Weights of a small transformer language model: tied embeddings, a variant of Muon for these matrices.
MLP neurons of a small language model. Each row is named by its layer, matrix (down: output weights) and neuron, and shows model dimensions 96-159. Each number is 128 + 24 x the weight over its row's rms, rounded and kept within 0 to 255.
A block is one neuron, or neurons of one layer that tend to fire together. Before each block is what it responds to, as a language model described it from the Wikipedia text at the highest values.

Indefinite article "an"
L4.down321 [122 139  93 170 131 155 152 125 100 164 149 169 175 120 112 130  76  84 168 151 120 124 172 115 123 128 155 132  63 145 102 113  74 138 138 130 132 115 155 122 131 152 106 161 131  82 113 135 115 142 127 146 112 131 133 108 124 141 124 142 105 102 169  94]
L4.down465 [130 104 130 153 142 182 119 151 111 129 127 134 131 121 112 109 117 152 161 151 119 162 100 166 157 113  84 122  92 109 157  96 130  77 132  66 119  78 144 153 142 168 106 100 157 133 132  87  86 154 144 110 120 103 137 165 170 143 128 122 132 117 140 118]
L4.down511 [149  73 138 111 111 105 139 128 102 107 156 111 149 111 131 123 144 152  89 145 141  85 134 118 101 104 148 108 151 117  84 101 134 139  99 117 118 154 100 144 145 172 128 167 142 124 112 161 125 122 117 137 145 103 140 121 143 146 120 124 140 128  85 139]
L4.down806 [133 115 147 112 129 134 149 167 149 119 153 139 113 193 123 107 135 143 110 145 119 159 111 162 114 126 134 122 129 127 155 106 146  82  73 118 109 153 118 138  60 111 172 125 113 122 119 151 103  93 153 114 149 142 141 114 131 142 146  85 103 144 106 134]
L4.down859 [145 145  92 111 165 137 157 148 132 101 122 118 130 157 126 134 142 103 185 134 163 128 128 138 114 129 119 197 109 138 125 111 184 104  99 157 160 136  67 139 110 130 139 109 112 147 142 120 121 113 140 113  99 132  68 131 156 151 148 162 184 180 140 144]
L4.down1024 [150 121 117 124  82 161 148 152 155 173 137 146  96 166  97 116  88 165 130 151 191 121  91 125 124 148 191 140 121 130  99 114 128 142 118 113 150 135 139 111 155 113 128 161 112 129 129 143 114 100 142 135  81 141 141  95 156 155  99 159 116 125  74 117]
L4.down1056 [126 110 126 108  82 101 107 194 151 130  98 126 139 176 141 120 132 116 168 158 106 141 143 167 115 133 121  84 125 163 113 129 130 159 157 142  80 140 138 140 103 138 136 141 134 124 136 121 125 162 142  77  68 118  91 176  92 114 140 172 167 151 174  94]
L4.down1180 [127 111 144  81 126 170  98 124 147 110 126 117 121 118 128 123 138 135 133 108 110 173  92 136 121 158  99 145 119 143 154 151 129 131 146 146 111 122 117 123 142 123 139 123  99 129 155 136 145 151 116 101 100 167 161 112 160 153 164 115 122 113 173 142]
L4.down1270 [ 73 180  91  98 138 134  88 145 120 145 146 105 136 117 112 134 144 161 128 116 126 147 151 121 149 119 115  85 108 118 115 120 135 145 176 133 120  96 134  54 107 134 136 131 149 128  96 111 116  75 108 118 133 138 157 143 124 159 108 153 103 132 111  85]
L4.down1464 [122 119 126 137 151  91  94 120 109 131 133 128 100 149 128 137 120 168 134 131 124 175 104 116 137 102 156 101 134 182 134 141 145 128 111 128 132 114 116 158 171 158 158 109  88 132 149 150 112 138 115 140 125 142 147 131 122 166 104  96 130 140 155 145]
L4.down1500 [152 159 133 101 106 140 127 106 148 138 147 144 118 124 143 102 131 103 126 104 126  91 116 145 143 168 143 124 157  93 120 107 168 111 145 119  85 115  81 121  65 179 137  93 147 151 151 114 104 123  67 172 137 155 145 105 123 145 147 155 143  87 147 104]
L4.down1522 [132 112  94 126 129 129 180 115 123 125 155 124 144  99 109 156 164 109 141 131 150 141  78 152 163 115 172 130 131 113 149 153 165 161 102 156 126 129 108 152  56 137 146 102 153 121 141 110 126 131 151 128  71 158  85  89 153 111 114 174 114 125 103 131]
L4.down1596 [ 73 132 162  98 174 160 142 151 144 135 117 120 147 160 161 153 147 131 103  91 155 140 110 169 108 144  79 127  78 170 127 137 124  87 112 100 140 139 140 155 171 116 164 130 170 110  84 147 137  94 141 124 137 145 131 140 110 157 120 132 158 142 145 151]
L4.down1801 [115 138 140 152 107 112 100  96  91 157  95 115 138 142 107 150 119 118 152 156  99 125 174  79 109 117 147 100 109 153 131 115 119 104 111 122 141 139 123  79 121 111 131 114 147  95 150  86 131 139 173 130 146 119 131 141 111 146 131 139 132 100 149 152]
L4.down1847 [107 106 143 120 107 106 115 147 128 105 138 123 151 133 119  69 156 156 153 137 129 107 135 142 103 130 137 151 119 118 113 123 152 137 133 100 142 187 141 133  85 141 169 153 126  85 139  82 142 109 139 122 181 119 155  71 108  93 147 162 109 121 166 127]
L4.down1916 [109 123 111  93 139 117 106 155 109 161  90 153 103 158 151 143 116 174  62 133 117 180 139  98 118 140 131  98 131 138 114 114 157 126 146  96 105 103 132  84 166 111 131 138 127 107 105 171 132 149 140 121 128 112 130  78 106 170 145 133 123 152 138 109]

Person role nouns
L4.down38 [134 102 140 124 111 129 124 102 155 184  94 112 163 147  97  86 127 106 134 143 169 105 123 121 206 153 156 143  95 142 178  94 142 134 196 119 132 189 128 118  75 111 122 131 148 153 148 145 160 129 111 172 124 135 116 165 145  70 141 135 138 120 125 136]
L4.down111 [130 111 144 157 135 136 119  59 113 147  91 140 178 112 150 103 127 123  95 147  74  98 130 126 180  97 118  72 142 119 110 145 185 115 160 125  88 129 136 119 159 136 113 135 130 169 107  80 106 148 119 139 161 125 128 131 130 136 150 104 146 126 108 146]
L4.down155 [133 152 115  70 116 131 124 101 102 123 114 143  93 138 121 118 184 141  98 127 156 117 135  94 114 124  99 107 114 149 105 124 162 134 152 106 126 116 120 140 139 131 105 149  83 112 122 179 153  58 116 127 164 117 138 105 133 115 118 122 131 109  93 124]
L4.down307 [132 132  94 113 125 155 124  88 139 136 165 104 124 131 107 168 114 151  94 139 135 128 127 111 124 124 146 100 104 133 138 163 139  97 109 119 163 126 117 120 105 150 112 135 108 132  88 115 145 190 103 109 101 117 139 119 179 156 123 114 128 127 102 159]
L4.down362 [144 139 138 137 105  91 151 130 115 100 112 136 144  89 112 111 139 151 121  95  56  96 131 124 129 124 151 131 154 125  89 118 163 129 105 164 123  92 107 130 140 143 159 153 178 119 133 146 130 125 115  88 139 135 171 133 136  97 122 129 102 140 114 193]
L4.down454 [113  83 147 107 120  86 121 129  83 112 120  96 129 112  87 169 130 138 128 131  95 143 118 157 140 170 136 125 101 146 108 144 146 137 153 136 123 107  88 144 110 161 145 145 145 162 106 115 127 197 143 122 144 112 163 104 104  76 155 137 147 187 104 105]
L4.down488 [111 116 117 146 145 139 148 169 152 121 114  98 100 165 128 126 126 132 141 126 137 145 127 152 100  95 125 145 149 100 166 123 130 156 123 138 131 133 109 165 111 128 136 142 131 138 174 107 132  96 141 145 141 153 103 115  98 146  83 122 111 163  96  93]
L4.down693 [133 134 122  93 135 108 162 131  74 146 118 153 114 103  75 129 156 163 124 168 107 140 109  99 129 123 133 149 132 171 148 168 131  93 155 113 116 123 100 130 114 152 100 102 126 121 148  97 138 117 138 171 165 125 130 107 105 203 169 136  95 123  88 142]
L4.down888 [102  94 115 124 144 135 136 128 111 133  94 129 110 126  83 132 152 156 174 138 143  89 138 137 128 123 119 171 133 110  84  95 137  93 144 115 105  84 140 144 198 121 119  98 114 141  86 134 119 129  84 115 157 114 129 107 173 128 165 123 123 185 152 128]
L4.down1161 [113 120 108 175 145 146 139 130 114 121  99 125 114 149 103 126 110 120 153 116 111 137 119 150 142 152 141 112 156  97 148 138 112 135 135 114 118 164 170 106 122 141 121 188  98 163  90 136 126  85 131 161  97 134 106 128  90 186 147 119 131 121 164 141]
L4.down1196 [138 139 138 159  99 142 121 115  90 136 155 135 136 145 114 127 121 123  99  90  71 131 131 134 158 143 152  95 145 145  93 189 149 129 115 193 132 173 117 129 171 123 161 133 127 166 126 110 139  92 134 125 122  96 170 163 112 162 146  74 109 133 113 144]
L4.down1328 [162  74  89 140 150 132 135 160 143  84 146 140 164  98 130 116 106  92 151 142 143 158  89 112 167 113  80 157 107 138 129 127 155 100 165 133 135  90 133 120 114 154 109 103 102 142 117 123 105 160 126 122 144 117 132 140 126  86 153 119 107 100 142 119]
L4.down1610 [125 145 125 174 137 137 111 142 107 111 146 159 138 108  94  93 166 123 107 135 140 146 133 100 131  77 153 130 144 113 134 132 141 148 201 132 176 105 161 178 143 145 111 111 114 118  89 101 136 141 158  94 131 122  82 114  97 114 161 114 105 123 114 111]
L4.down1700 [167 130 136 141 145 117 157 100  89 132 139 104 116 104 102 153 155 128 143 138 143  95 112 116 174 102 119 126 121 133  69 126 125 143 132 140 138 103 105 115 161  98 113 157 130 128 115 105 151 144 175 116 120 164 146 103  60 120 140 135 133  85 142  82]
L4.down1729 [127 107 102 130 141 148 116 103 121 166 172 133 104 115 164 102 102 109 123 127  84 121 127 143 132 117 186 127 123 121 111 109 136 106 122 139  77 145 144 118 127 150 123 156 120 106 108 117 110 164 142 124  90 116 176 179 138 191 162 118 133 123 125 145]
L4.down1826 [139 104  95  88 120 121 139 133 121 125 130 120 186 131 159 146  70 149 150 109 132 109 136  79 146 130 146 123 100 187 138 153 148 130 138 141 140 109 109 156 117 100 183 118 107 122  92 140 154 114 124 133 122 129 122  91 135 129 134 139 156 101  99 112]

Article "an"
L3.down217 [136 144 151  80 109 154 158 195 147  96 119 107 106 143 135 155 129 141 152 135 162 143 134  99 140 132 119 100 112 157 135 134 178 155 141  98  73 162 118  84  95 143 153 163  80 104 157 139 139 108 129  93 111 136 153 117 116 144  77 120 126 162 120  95]
L3.down317 [105 103 129  99 104 102 190 116 116 125 164 108 105  96 125 210 122 124 121 140 128 146 135 150 134 172 161 118 150  74 128 150 103 172 131 146  96 151 166 132  65 115 130 132  67 119 129 125 112 128 140 126 121 155 132 146 137 159  97 142 134 160 139  97]
L3.down673 [ 89 162 125 133  92 163 144 112 118 117 125 137 158 141 134  96 103 130 139  85 111 146 152 139  75 115  95  96  85 165 116 127 129 150 105 114 108 151 124 136 127 114 117 181 109  92 117  75 136  96 173 111 117 130 149 131 168 170 142 116 111 117 128 156]
L3.down1722 [153  92 143 158 109 137 117 168 152 139 152 137 106 122 150 147 114 124 152 149 108 108 131  93 158 163 109 111  85 154 180 112 151 158 148  78 126 134 109 102 105  92 176 122 117 114 138 105 162 116 113 162 171 142 132 105 107 145 117 101 133 142 113 118]

Person role nouns
L2.down765 [130 150  86 124  95 110 135 151 105 141 143 112 135 136  90 125 116 151 143 135 123  95 122 115 164 168 119 143 123 162  71 130 144 115  62 128 129 158 167 148 135 150  97 106 104 143 149 108 151 120  89 108 140 153 148 100  96 109 155 110 138 137 106 150]

Article "an" and word-starts
L2.down43 [ 59 160 133 117 151 149 132 143 153  73 154 111 121 119 137 155 127 114 159 149 145 139 104 144  93 157  88 135 115 128 140 105 126 136 128 106 102 129 138 142 126 134 120 121 163  94 162 132 137  95 164  99  84  98 115 111 100 160  82 152 135 115 179 118]